{"n_kv_head": 5, "vocab_size": 2048, "norm_place": "pre", "norm_eps": 1e-06, "positions": "learned", "qk_norm": false, "attn_scale": 0.125, "bias": "all", "init_std_down": 0.0416, "lr": 0.00764, "grad_clip": 0.5, "schedule": "wsd", "final_lr_fraction": 0.0, "doc_mask": true, "train_tokens": 1408000000}
MLP neurons of a small language model. Each row is named by its layer, matrix (up: input weights) and neuron, and shows model dimensions 176-271. Each number is 200 + 30 x the weight over its row's rms, rounded and kept within 0 to 999.
After each neuron's rows, "fires on" lists the tokens most often at its 100 highest values on Wikipedia text that the model never trained on.

L2.up1617,184,197,208,182,208,196,176,170,185,225,212,164,202,225,219,205,192,188,237,251,166,182,197,219,152,218,168,284,173,217,205,182,164,195,232,188,205,185,201,235,192,203,212,214,188,269,198,207,245,268,217,213,172,164,182,188,141,261,162,193,179,239,157,207,192,183,208,193,158,197,222,229,205,161,232,222,187,228,214,238,185,162,231,194,274,113,215,251,126,192,223,267,244,216,159,212
fires on: " offic", "urg", " won", "erm", " polit", " la"

L5.up1410,212,155,227,148,206,218,187,195,241,219,236,196,243,187,192,208,221,281,180,259,217,195,222,219,170,191,203,141,210,205,187,171,215,179,234,259,194,247,176,183,197,238,171,186,208,270,156,201,243,223,193,220,165,179,201,226,170,221,252,162,168,216,136,157,204,219,225,197,125,210,218,175,193,103,187,191,194,206,199,240,194,165,208,139,245,179,162,212,204,203,182,197,179,254,153,217
fires on: "i", "j", "p", "ight", " (", "it"

L4.up1139,171,160,189,176,187,222,215,221,206,229,216,222,185,200,177,248,178,189,200,181,191,154,184,171,224,207,199,205,174,194,223,264,244,226,203,192,236,217,164,167,204,233,208,235,220,187,213,194,189,171,214,193,190,177,230,215,206,185,202,180,150,263,169,178,178,216,224,210,255,150,209,152,205,176,211,166,236,219,251,244,93,207,183,233,171,172,238,252,190,231,244,175,182,152,227,202
fires on: " |", ".", ";", "o", "on", "s"

L5.up1660,236,229,242,217,173,204,203,202,258,205,193,179,193,140,164,272,179,172,200,242,193,172,214,158,239,134,222,173,209,245,205,182,248,228,173,224,188,196,167,159,192,180,201,168,219,178,138,177,156,201,234,140,193,204,181,187,219,226,198,201,228,198,125,234,215,151,195,249,226,232,202,183,243,212,212,211,234,192,163,154,163,217,184,192,202,149,166,283,207,211,239,245,240,252,185,316
fires on: "ia", "ing", "rom", "i", "end", " of"

L5.up1077,141,202,193,207,190,167,228,169,262,211,226,199,182,222,194,184,132,163,204,240,226,181,257,184,154,210,212,143,166,206,179,222,278,195,254,207,242,256,159,216,181,218,229,199,266,186,258,168,225,218,236,204,216,207,192,234,217,201,182,206,214,207,124,156,216,224,198,201,221,226,235,195,209,212,244,196,251,181,198,146,228,199,217,219,161,211,259,240,213,174,242,235,192,185,188,221
fires on: ".", ")", " ===\n\n", "'s", " and", " |"

L2.up518,180,143,218,218,183,259,227,171,196,210,238,276,219,233,236,180,226,224,210,214,226,249,188,194,247,176,218,261,206,163,178,209,229,246,224,178,220,185,241,226,181,210,184,162,227,176,200,242,209,145,161,197,272,226,172,202,125,226,209,161,217,251,230,120,191,223,200,188,183,192,238,206,204,184,214,174,225,142,175,276,191,149,219,212,251,259,209,226,238,194,217,166,213,167,218,191
fires on: "very", " pop", " located", " dis", " station"

L4.up119,162,207,135,175,212,238,195,197,121,218,200,159,130,216,196,205,197,147,253,176,201,170,194,182,206,235,213,180,196,275,161,141,255,187,220,216,208,181,187,237,249,221,215,161,207,156,218,242,168,175,164,187,197,243,238,155,250,215,190,232,196,239,206,138,231,183,144,175,204,211,252,167,231,215,187,231,233,221,180,233,239,204,200,186,182,201,205,211,215,288,205,182,221,172,211,202
fires on: ":", " (", " is", "an", "ent", ";"

L5.up792,186,159,248,184,223,210,188,214,170,190,156,182,210,206,240,222,223,199,179,131,243,220,236,133,126,174,215,180,203,214,254,167,207,276,219,158,221,202,156,193,198,213,226,189,168,229,122,249,159,154,199,187,231,173,230,190,253,161,189,178,184,225,249,236,164,190,209,172,262,206,221,184,204,221,158,211,147,230,174,229,198,179,130,211,196,184,224,198,236,203,213,184,205,197,147,183
fires on: " ", "=", " is", "ate", " was", " name"

L2.up48,148,175,154,182,206,238,208,149,224,233,179,206,149,214,181,221,179,198,203,242,237,214,196,187,180,176,154,226,190,216,241,222,223,174,184,243,214,185,173,221,243,155,166,190,143,192,166,190,238,203,234,242,178,150,190,163,206,213,208,187,194,196,152,206,169,234,237,164,177,138,195,207,173,218,256,252,222,228,168,203,164,159,215,174,156,253,164,229,212,160,241,220,144,216,161,223
fires on: ","

L4.up1284,216,205,193,148,240,214,252,170,188,169,196,199,171,204,236,262,215,114,185,233,224,247,201,178,182,190,170,192,195,127,196,211,192,228,168,186,211,198,162,202,181,194,258,254,243,215,198,201,244,170,206,150,190,224,208,195,247,178,214,236,207,211,208,193,244,184,238,249,192,194,203,192,186,161,223,161,197,146,176,230,240,205,232,227,207,154,224,143,221,251,233,233,188,205,216,196
fires on: "ain", "ost", "en", "ies", "U", " own"

L5.up1766,252,279,197,235,201,172,231,190,229,157,202,214,233,164,173,202,216,268,224,191,205,166,224,195,163,198,235,222,194,164,206,208,187,212,225,192,115,176,192,197,227,223,194,235,241,205,144,238,177,192,225,126,239,225,184,248,194,213,146,182,173,181,239,234,186,136,242,214,221,258,208,153,206,175,230,262,219,216,226,228,168,213,200,157,205,246,178,168,174,203,196,212,221,180,165,153
fires on: "in", "ut", "inn", "ack", "urg", "ore"

L5.up1278,164,261,177,166,126,194,196,242,165,205,193,228,215,227,197,185,188,212,185,164,204,193,251,183,253,216,215,199,172,143,215,180,241,184,170,217,168,171,183,244,115,196,173,170,238,151,167,204,231,211,210,228,232,177,213,188,222,173,250,230,192,166,153,174,201,216,213,238,133,167,191,201,211,196,236,166,177,162,226,219,177,226,218,187,220,213,145,209,181,186,224,221,221,192,163,157
fires on: "p", "m", "iv", "t", "et", "n"

L4.up394,216,229,175,233,210,178,197,178,221,208,242,177,201,214,231,156,160,217,203,210,204,229,228,228,188,207,192,148,167,127,213,146,246,213,204,222,264,192,209,119,172,155,180,185,166,165,208,193,188,200,239,187,231,232,166,202,233,231,179,210,209,281,177,182,144,222,213,120,186,192,145,175,208,199,245,246,229,226,187,178,185,239,217,176,236,260,184,174,211,191,242,183,187,165,207,209
fires on: ".", "ess", " &", ":", "ive", " —"

L4.up1855,204,134,221,191,204,200,182,180,162,180,238,184,230,203,182,203,185,186,207,177,176,168,149,186,182,192,200,150,239,219,166,178,207,204,185,233,237,205,143,153,221,229,203,237,243,217,176,261,241,164,193,230,221,222,235,226,184,175,212,153,159,211,209,134,150,254,249,181,215,196,224,205,202,218,220,213,255,198,154,216,183,195,197,207,183,162,238,202,161,250,244,249,214,172,220,155
fires on: " ", " |", " R", ";"

L4.up1161,128,194,198,197,184,177,189,166,205,221,197,226,190,209,195,226,184,226,168,205,184,234,178,163,205,210,116,226,136,174,180,211,207,180,137,172,188,169,197,175,204,137,180,213,204,181,192,247,176,234,218,185,218,211,224,184,169,202,244,289,223,237,214,163,176,196,209,220,202,216,170,221,222,214,226,219,186,197,214,174,211,187,151,228,199,211,230,246,239,125,225,200,215,221,184,193
fires on: "ed", " of", "hed", "ach", "ing"

L4.up1321,185,251,238,174,195,202,213,199,178,238,164,217,244,248,194,252,268,210,233,261,126,193,174,180,184,166,226,181,264,150,249,203,157,233,174,199,163,232,155,193,162,187,217,212,153,196,167,209,250,206,156,212,158,197,207,185,231,166,209,216,192,260,197,240,255,145,204,189,194,173,197,155,206,203,203,200,207,198,246,216,217,178,216,212,208,192,189,205,209,170,137,174,174,254,186,229
fires on: "-"

L2.up1868,196,258,203,183,160,186,205,175,186,255,218,222,161,189,182,189,199,247,217,182,193,201,194,216,187,247,131,159,196,137,241,207,220,193,215,203,163,177,220,228,206,210,195,155,174,199,121,223,229,181,244,209,214,212,204,215,188,189,203,192,220,219,138,242,209,224,245,181,210,173,158,168,181,178,253,200,208,229,192,131,167,211,239,267,173,282,169,217,229,239,226,169,168,243,176,246
fires on: ",", ")\n\n", " Fl", "\n\n", "),", " within"

L2.up1308,230,205,255,203,194,142,181,190,267,196,240,200,233,217,204,206,178,239,233,212,199,212,181,203,228,169,232,175,212,215,163,169,168,190,211,223,214,129,204,207,233,145,159,189,242,219,118,177,230,230,153,158,219,213,229,216,180,245,204,178,161,266,195,184,184,201,236,202,188,175,176,195,193,174,174,208,230,192,221,202,203,209,162,210,139,157,222,144,197,179,143,238,169,239,182,182
fires on: "view", " Country", "stru", "ium", " system", "ful"

L2.up850,194,209,211,222,204,212,233,212,187,236,149,202,175,247,235,231,216,197,171,239,204,190,235,180,233,173,223,138,159,165,226,220,196,169,171,272,172,185,241,195,151,183,214,235,240,210,226,199,237,142,146,187,251,196,188,216,222,235,190,184,169,195,187,225,192,192,210,144,168,220,204,173,217,149,222,182,235,216,174,240,247,169,241,203,222,175,246,216,224,206,239,205,216,174,166,213
fires on: "field", " club", "estern", " such", " down", "vel"

L4.up20,164,215,227,224,199,221,139,238,206,203,243,249,162,164,256,143,197,180,120,206,260,220,230,230,204,211,172,163,180,169,184,175,173,243,218,195,190,208,231,215,188,193,233,218,208,234,199,189,206,252,179,181,213,223,219,202,161,166,197,187,167,173,166,162,172,169,151,173,208,181,213,223,144,191,174,242,170,227,218,209,189,238,200,217,220,171,187,229,174,214,223,201,211,215,208,268
fires on: "a", "s", "in", "e", "g", "u"

L4.up197,221,223,279,169,198,176,211,221,199,284,221,160,178,201,225,133,195,179,219,230,187,201,228,174,226,238,191,182,147,162,232,168,234,212,223,143,229,263,197,179,158,148,192,234,198,174,218,195,232,183,236,228,209,187,224,206,234,193,142,255,196,248,164,227,207,232,267,174,196,173,183,209,175,215,216,253,149,226,168,173,167,210,243,167,172,200,211,228,226,215,167,184,139,171,155,217
fires on: ",", " Roy", " to", "=", " They", ".\""

L2.up50,119,197,183,288,225,211,161,218,205,191,213,216,224,219,228,207,209,191,218,176,215,227,179,169,204,212,200,163,202,176,182,172,216,231,204,174,156,201,159,202,183,158,164,188,213,209,144,184,196,190,199,191,194,194,235,179,157,230,222,220,175,183,202,190,104,219,228,186,189,242,191,224,188,212,227,206,209,207,234,183,187,210,195,226,225,239,217,241,193,167,220,217,200,158,201,176
fires on: "97", "ural", " writ", "ird", " Street", "."

L4.up781,225,214,146,209,158,190,178,150,199,263,228,218,212,237,240,219,208,151,180,187,207,211,182,188,256,230,208,217,189,198,191,165,176,170,165,180,254,153,190,212,183,152,171,176,279,231,223,215,238,187,205,180,196,237,272,251,189,228,223,220,201,187,194,142,188,142,122,198,219,195,170,187,243,209,160,245,189,176,183,229,156,223,177,216,173,141,188,213,194,141,179,178,208,270,199,168
fires on: "ed", "ion", "ions", " of", "s", "osed"

L4.up1652,196,215,206,178,192,259,208,205,223,186,183,163,146,204,234,232,245,156,195,208,257,207,164,203,219,197,247,245,204,217,228,224,187,227,199,179,105,215,218,138,255,205,172,224,231,201,158,161,207,215,166,159,199,202,158,184,123,159,272,230,173,230,147,176,150,193,209,197,149,196,238,176,229,162,165,221,192,238,230,166,210,222,220,169,210,178,195,189,218,237,224,253,201,158,157,194
fires on: "et", "ot", "ored", "s", "p", "iving"

L5.up1218,210,195,226,220,246,197,205,255,223,171,172,225,184,209,194,185,244,213,228,227,202,208,242,168,217,217,210,191,200,214,181,155,258,182,159,205,236,216,184,210,220,157,162,173,212,209,170,154,214,215,224,157,206,184,218,194,191,206,228,141,179,148,259,183,199,202,194,247,249,222,238,175,222,150,201,202,231,201,222,182,237,174,213,155,192,194,193,199,205,218,176,162,189,297,196,224
fires on: "om", "ire", "ile", "ate", "ce"

L5.up1043,184,249,184,171,161,195,204,173,222,182,194,199,243,205,238,178,202,193,148,138,157,226,193,149,238,198,197,183,282,184,201,211,167,180,190,179,181,136,209,159,126,165,170,191,243,189,214,259,194,210,205,227,164,230,201,209,173,176,161,202,155,224,179,134,183,219,185,178,182,209,212,249,196,218,191,149,150,213,227,184,169,227,248,209,202,211,197,228,150,231,208,189,155,204,182,171
fires on: "m", "j", "a", "t"

L4.up91,180,187,203,225,231,226,178,166,232,221,218,209,164,259,209,175,228,199,224,172,219,168,170,174,222,180,207,186,204,184,219,166,196,231,166,178,190,199,149,156,154,168,191,163,172,256,251,181,232,178,236,191,158,238,212,243,185,215,216,205,154,220,244,198,214,193,234,219,249,233,205,244,194,223,257,253,210,169,177,143,175,193,172,238,198,240,236,154,171,203,188,210,247,217,186,201
fires on: "re", " to", " through", "ate", "s"

L2.up982,219,302,219,209,231,166,143,170,190,169,188,205,175,172,227,186,190,161,175,183,216,243,165,195,182,246,201,206,233,226,212,221,222,193,199,235,220,236,190,201,173,138,187,165,234,169,231,209,208,263,241,207,226,215,250,174,210,196,218,210,183,164,209,214,175,211,176,215,197,196,184,189,194,220,184,218,122,194,134,216,201,238,198,179,139,225,224,264,155,230,128,168,171,203,181,197
fires on: "imes", "urn", "===", "osition", "osp", " years"

L2.up901,238,190,197,223,213,179,193,239,210,205,176,187,186,187,250,213,242,181,260,200,224,196,178,177,238,218,194,151,181,188,126,203,247,191,185,187,166,224,190,205,210,225,159,203,233,202,170,210,209,243,265,198,216,134,165,191,206,185,224,213,225,194,178,207,224,200,160,188,158,207,262,197,172,191,211,144,218,191,173,275,210,224,209,181,173,203,196,178,220,213,162,197,163,197,210,200
fires on: " Rec", "ital", "\n", " species", "ects"

L4.up901,193,131,178,256,226,184,152,185,189,207,182,182,192,194,179,195,213,205,119,175,168,176,204,197,134,174,161,241,241,199,193,211,205,199,188,229,186,122,210,200,217,191,244,186,193,269,212,203,178,226,226,172,157,193,233,217,249,235,227,236,207,219,136,194,232,172,233,159,191,189,187,169,167,153,188,235,206,243,209,157,221,166,209,196,246,173,210,202,199,173,199,157,140,208,196,209
fires on: " |", "|", "-", "\n"

L5.up254,162,172,175,193,182,176,205,179,207,186,165,195,205,218,153,198,186,186,227,152,238,163,230,182,234,158,213,208,207,173,119,179,216,240,203,202,275,219,205,148,149,171,192,191,173,178,168,257,206,172,174,205,172,177,237,154,179,188,215,218,148,189,164,147,210,227,215,213,245,174,237,179,166,168,168,185,210,192,240,216,281,235,199,191,188,206,207,223,178,163,187,206,165,221,184,192
fires on: " such", "T", "\n", "ac", ":"

L4.up1789,176,202,235,239,194,176,226,207,164,205,219,193,164,223,188,189,210,147,218,203,205,215,184,157,244,251,266,194,188,154,183,191,219,193,184,160,243,225,243,245,218,194,146,183,184,229,226,236,180,187,222,185,231,166,237,157,218,190,204,163,200,224,210,226,143,163,173,155,173,175,250,198,220,173,185,205,185,167,214,280,195,173,232,214,230,248,197,168,189,173,196,253,207,195,189,256
fires on: " also", " is", " the", "ect", " was", "es"

L4.up1261,200,168,172,191,165,247,165,227,178,185,221,189,212,257,185,128,215,260,208,169,182,295,228,211,200,235,194,176,157,176,181,189,176,222,140,190,216,244,237,130,244,169,172,156,172,145,194,160,182,226,246,178,251,206,208,193,197,152,188,207,219,208,180,233,127,192,200,183,234,219,194,136,193,142,219,178,195,208,188,188,177,223,181,168,229,215,219,212,226,161,186,231,163,201,206,240
fires on: " ", ".", ":", "19", "18", ")."

L2.up507,151,212,202,159,159,204,187,184,162,150,170,177,203,217,258,207,215,229,258,222,187,226,220,196,196,236,203,179,182,233,186,146,137,208,209,207,199,208,219,221,196,183,239,292,199,203,218,193,177,195,191,179,167,163,178,165,165,189,273,138,231,199,180,163,216,191,195,254,224,193,158,184,236,149,203,240,213,238,193,221,249,207,179,190,235,160,179,170,179,208,209,224,218,162,190,209
fires on: "res", ")", " group", ";", ",", "St"

L4.up1478,201,211,201,215,226,197,188,157,171,225,231,157,217,227,196,200,218,226,219,217,209,176,178,178,213,214,216,238,209,163,211,242,248,155,227,180,186,216,185,212,207,155,183,153,228,194,205,225,254,193,183,187,226,186,193,180,192,208,210,189,188,172,187,183,162,203,172,209,263,175,168,171,216,234,160,267,216,176,192,183,200,182,128,176,170,165,224,263,236,184,154,213,161,245,196,214
fires on: ":", "earch", " (", "iz", "vent", "end"

L2.up1586,239,219,210,214,198,141,181,197,212,202,160,141,222,214,241,183,255,191,240,222,227,224,158,254,207,216,226,217,177,178,199,141,119,253,219,224,214,214,146,202,269,174,206,244,133,167,155,205,235,168,209,203,209,197,210,154,185,265,242,178,166,213,205,199,193,199,179,228,220,237,203,215,174,205,177,225,197,186,245,157,208,206,190,207,161,190,206,228,225,206,193,221,205,167,237,145
fires on: ";", " football", ".,", " resp", "ody"

L5.up921,199,178,261,172,176,142,196,192,201,148,181,203,203,241,216,207,224,176,216,226,207,210,219,149,215,190,166,207,200,216,211,231,204,196,183,208,196,187,229,189,178,222,186,215,194,210,163,227,193,175,178,247,207,197,202,200,196,203,224,143,158,202,230,231,207,171,164,213,168,182,194,150,240,96,213,135,195,205,231,206,218,223,193,190,280,258,203,206,194,221,237,187,168,192,164,201
fires on: "otes", "one", "k", "c", "az", "ag"

L5.up1434,217,245,199,195,210,196,196,204,205,187,229,175,170,207,176,236,246,153,265,164,210,189,231,184,243,146,235,163,239,201,195,200,196,229,209,270,170,190,161,211,203,213,196,163,215,186,222,161,177,204,227,190,182,193,179,218,185,242,201,192,169,153,180,142,199,196,160,175,186,219,227,240,217,217,199,197,182,210,224,218,179,181,147,189,256,174,238,233,252,213,164,231,208,214,111,214
fires on: "ing", "a", "i", "o", "ural"

L4.up1165,179,200,222,192,182,167,227,235,189,170,148,144,235,213,177,199,201,197,174,228,221,216,233,177,194,261,140,230,220,207,220,201,223,215,256,219,212,221,184,195,208,143,209,245,142,242,192,197,209,184,189,144,198,208,200,222,229,146,177,193,206,183,168,189,234,232,233,176,154,214,209,160,255,199,198,250,204,206,172,179,198,162,226,209,231,191,188,188,180,170,201,177,228,164,163,197
fires on: "th", "v", "ar", "ins", "%"

L4.up1837,195,186,147,192,260,207,181,205,193,202,186,182,206,200,212,198,199,203,268,209,202,135,222,195,188,234,194,204,249,211,183,221,190,206,202,218,253,208,193,199,175,160,246,232,179,152,183,225,168,147,200,207,147,236,211,194,226,181,195,221,181,159,226,190,203,204,200,227,193,223,147,132,171,194,118,187,192,261,190,205,273,175,201,192,110,174,185,224,189,221,234,188,192,226,196,230
fires on: " the", "E", "old", ":", "T", " list"

L4.up985,202,205,213,197,181,174,171,221,198,208,165,243,210,175,152,213,196,168,185,186,229,187,211,203,211,154,193,162,197,239,210,181,242,223,264,206,238,206,191,222,158,251,225,160,218,189,203,158,216,194,219,186,224,210,237,209,144,248,218,155,194,211,232,228,172,283,192,197,207,189,250,246,235,186,242,221,239,188,196,236,241,179,236,191,187,197,178,212,195,175,215,235,263,133,169,216
fires on: ".", " ", "us"

L4.up150,216,229,189,164,214,161,229,210,189,176,153,206,211,194,224,295,216,203,213,185,185,168,276,194,161,170,204,201,172,187,168,171,213,180,186,170,154,222,138,214,197,218,256,194,203,234,206,245,209,206,209,153,249,184,214,144,253,225,184,191,163,204,226,204,227,236,156,170,191,220,196,175,207,204,241,210,147,207,213,196,159,178,187,227,176,188,222,176,226,267,185,203,181,200,205,192
fires on: " number", " is", "g", " was"

L2.up1370,186,231,248,218,197,137,254,181,179,184,248,180,224,204,191,199,150,236,209,254,223,204,147,190,145,203,225,215,199,205,205,230,179,174,208,145,249,180,190,225,165,194,229,225,185,191,231,155,218,155,204,211,155,200,141,204,224,208,224,198,200,272,170,218,211,217,229,179,176,249,204,201,210,224,176,222,168,288,199,231,207,171,245,179,196,227,160,187,205,214,222,215,221,200,213,185
fires on: " feat", "ced", " building", "',", "duc", "resent"

L5.up1336,199,173,210,222,219,182,194,218,171,266,218,156,232,248,185,188,193,241,192,198,200,216,166,222,196,178,170,217,173,155,174,241,216,219,215,176,236,174,231,173,192,169,216,142,199,198,213,187,237,288,218,174,148,166,213,204,187,171,213,181,201,263,222,169,201,175,225,187,215,212,192,192,148,203,197,178,180,260,202,133,218,212,246,229,229,212,269,206,154,195,234,207,161,190,144,236
fires on: " |", ";", ":"

L5.up98,236,206,198,234,175,175,226,171,241,263,205,202,210,273,193,148,192,206,208,194,232,268,195,171,208,178,215,178,213,212,157,188,229,197,214,186,188,193,197,224,169,202,220,234,274,227,166,203,206,190,190,197,211,196,193,179,198,225,180,160,196,210,227,222,202,114,244,219,200,228,196,167,204,219,209,192,221,193,177,167,228,189,203,188,193,136,159,171,179,227,228,192,206,207,208,176
fires on: "ic", "an", "b", "ask", "le"

L2.up1423,221,190,196,229,165,228,160,219,208,204,230,238,187,192,226,196,232,192,276,180,217,235,157,204,167,188,195,175,259,203,162,177,164,194,223,225,169,258,189,191,223,168,224,185,200,194,166,172,167,199,230,227,225,207,211,158,185,252,233,195,151,237,197,249,139,165,194,207,192,149,207,216,157,210,172,220,160,183,196,186,214,232,191,211,199,197,191,176,208,198,156,206,225,197,172,189
fires on: " team", " name", "work", "ersonal", "areer"

L4.up188,232,196,221,142,233,235,171,157,165,204,240,188,162,228,137,207,258,132,257,242,216,237,231,229,209,157,207,192,146,150,194,231,205,230,228,165,239,184,190,200,236,171,187,216,195,212,161,193,224,197,205,193,260,202,175,185,220,188,170,144,202,190,164,187,154,191,166,216,191,190,284,213,175,189,196,175,183,236,185,252,165,181,220,219,217,180,219,212,173,237,195,249,177,257,201,235
fires on: " is", " was", " based", " a", " an", " of"

L4.up40,188,215,174,208,211,180,215,141,213,197,209,186,236,220,231,225,242,247,187,233,183,168,226,165,212,185,199,236,245,152,243,226,181,221,205,171,127,215,162,175,147,169,192,224,182,207,195,152,247,242,184,179,199,180,242,203,198,257,239,167,169,265,219,181,180,219,205,180,135,179,175,140,214,147,198,211,249,181,245,184,214,239,245,193,251,190,208,252,165,182,185,196,184,170,194,195
fires on: "-", "/", "–"

L4.up66,210,204,251,167,186,260,160,157,235,201,215,180,232,131,237,190,249,217,221,223,216,168,237,212,212,233,159,171,238,284,171,215,212,160,193,190,228,219,179,221,222,223,207,182,196,169,179,168,230,209,201,197,180,236,173,206,177,258,257,177,199,168,200,236,212,231,287,226,256,230,188,156,186,225,177,219,211,221,249,224,234,154,208,206,220,173,243,251,207,195,171,161,290,181,193,165
fires on: "est", "ar", "ies", "all", "ine", "ib"

L5.up1100,223,190,246,191,190,142,159,175,224,180,221,249,177,182,184,201,243,180,164,170,228,244,167,191,201,204,183,192,225,161,215,198,242,211,204,218,170,176,248,158,235,247,235,246,153,134,202,190,174,227,201,193,223,227,217,240,185,205,180,181,199,237,232,182,232,185,224,233,241,222,183,159,218,209,237,198,246,231,225,271,204,219,234,229,198,247,171,193,264,201,191,174,169,125,213,239
fires on: "as", "is", "i", "ina", "or"

L5.up234,136,237,208,202,188,209,197,179,235,217,170,211,225,175,198,263,229,229,242,233,226,183,234,217,239,247,231,203,183,199,224,193,153,224,166,239,125,165,197,205,228,158,150,229,164,221,216,185,161,160,213,178,223,202,206,194,174,146,178,204,211,216,231,218,133,170,197,197,128,205,197,176,222,228,241,236,241,249,187,248,168,202,225,167,167,211,235,190,233,223,244,220,169,211,190,170
fires on: "re", "ore", "ack", "g", "pt"

L4.up356,184,187,218,227,204,217,177,214,186,267,176,193,212,191,231,213,229,195,230,242,239,199,161,191,233,235,214,235,204,198,170,179,183,177,218,215,172,160,191,254,242,192,199,197,193,189,197,111,199,199,220,152,233,177,202,201,201,163,186,194,169,207,174,179,208,114,164,211,230,160,244,165,175,192,198,193,167,187,203,229,162,173,184,191,191,154,179,158,223,201,167,229,182,210,204,252
fires on: " and", "er", "ing", "ce"

L2.up375,196,180,173,151,139,170,215,209,208,138,207,216,211,222,231,199,242,219,180,236,266,263,208,192,215,187,203,193,197,231,174,237,236,222,185,214,192,189,209,155,166,202,219,174,209,221,213,171,183,217,205,149,201,201,194,154,173,214,194,157,225,241,184,199,227,243,166,218,234,160,252,214,183,168,228,191,144,208,192,250,222,242,217,204,219,219,205,211,191,209,240,240,221,234,198,235
fires on: " States", " began", " –", " Japan", " leg", ";"

L4.up711,212,208,213,163,201,172,201,168,181,180,173,187,159,235,179,210,198,143,194,209,204,204,215,165,189,168,208,234,219,192,161,195,216,215,208,204,183,187,238,172,255,183,208,226,134,150,168,221,222,188,157,207,175,180,225,160,208,226,192,195,212,226,206,226,214,166,129,199,246,172,241,200,197,160,264,195,207,182,178,205,236,240,195,207,189,187,182,165,233,181,217,180,181,246,225,226
fires on: " as", ",", "er", " ", "el", "e"

L2.up832,187,195,154,219,135,166,195,194,168,209,210,203,185,216,237,167,172,223,137,151,219,248,183,164,208,204,214,205,220,257,184,108,213,203,195,165,221,167,227,199,205,196,214,194,151,188,188,286,184,200,175,193,184,215,221,148,152,205,212,214,208,218,230,170,187,211,167,248,288,235,229,217,176,175,196,159,196,179,172,243,193,211,191,146,237,175,198,224,227,205,200,154,193,201,242,161
fires on: ";", ",", "\n", " ", " –", " ("

L4.up137,137,208,192,221,183,228,204,146,219,207,236,199,162,232,194,169,285,215,192,162,229,179,216,199,211,206,226,167,257,204,228,203,177,192,193,231,252,233,196,282,228,201,132,168,197,224,219,216,167,230,201,239,173,162,160,240,170,242,244,203,171,228,223,272,213,216,132,227,257,191,231,222,134,155,187,237,171,225,253,218,157,153,207,218,204,202,207,211,172,190,193,151,214,216,181,154
fires on: "a", "ay", "b", "e"

L4.up671,206,249,202,162,216,204,157,154,166,200,191,230,194,209,183,206,229,263,195,181,191,225,193,210,171,204,231,201,257,194,222,219,206,215,181,184,186,191,227,169,236,256,181,206,216,215,175,204,192,194,241,229,225,195,181,243,189,249,171,195,211,223,192,222,190,201,218,243,231,206,168,174,243,231,177,158,256,268,287,221,248,199,249,209,212,224,209,193,200,173,192,169,153,192,172,212
fires on: "i", "ri", "is", "e", "a", "io"

L4.up617,199,265,256,183,212,200,182,213,184,167,193,142,220,151,178,176,237,171,219,129,222,181,154,183,253,223,211,192,227,241,132,165,204,219,218,203,252,198,178,187,159,190,247,195,259,151,166,223,168,179,192,173,230,211,203,206,178,244,195,184,205,242,166,168,159,221,180,177,213,142,189,182,191,220,156,180,225,197,124,208,190,213,174,190,216,183,194,212,212,193,241,229,229,206,232,250
fires on: " it", " of", "ing", "et", " life", " career"

L4.up1497,167,223,183,200,196,174,199,239,215,223,206,264,195,210,256,195,229,187,227,135,172,139,194,181,266,183,204,164,179,181,189,225,235,209,202,258,173,178,185,216,171,189,240,159,153,196,230,212,235,199,192,183,231,218,117,215,196,219,190,228,144,208,167,182,182,227,212,200,219,173,229,244,225,186,211,213,236,158,215,195,220,167,170,146,175,227,215,205,186,181,242,220,244,165,182,164
fires on: "us", "ver", "it", "urg", "est"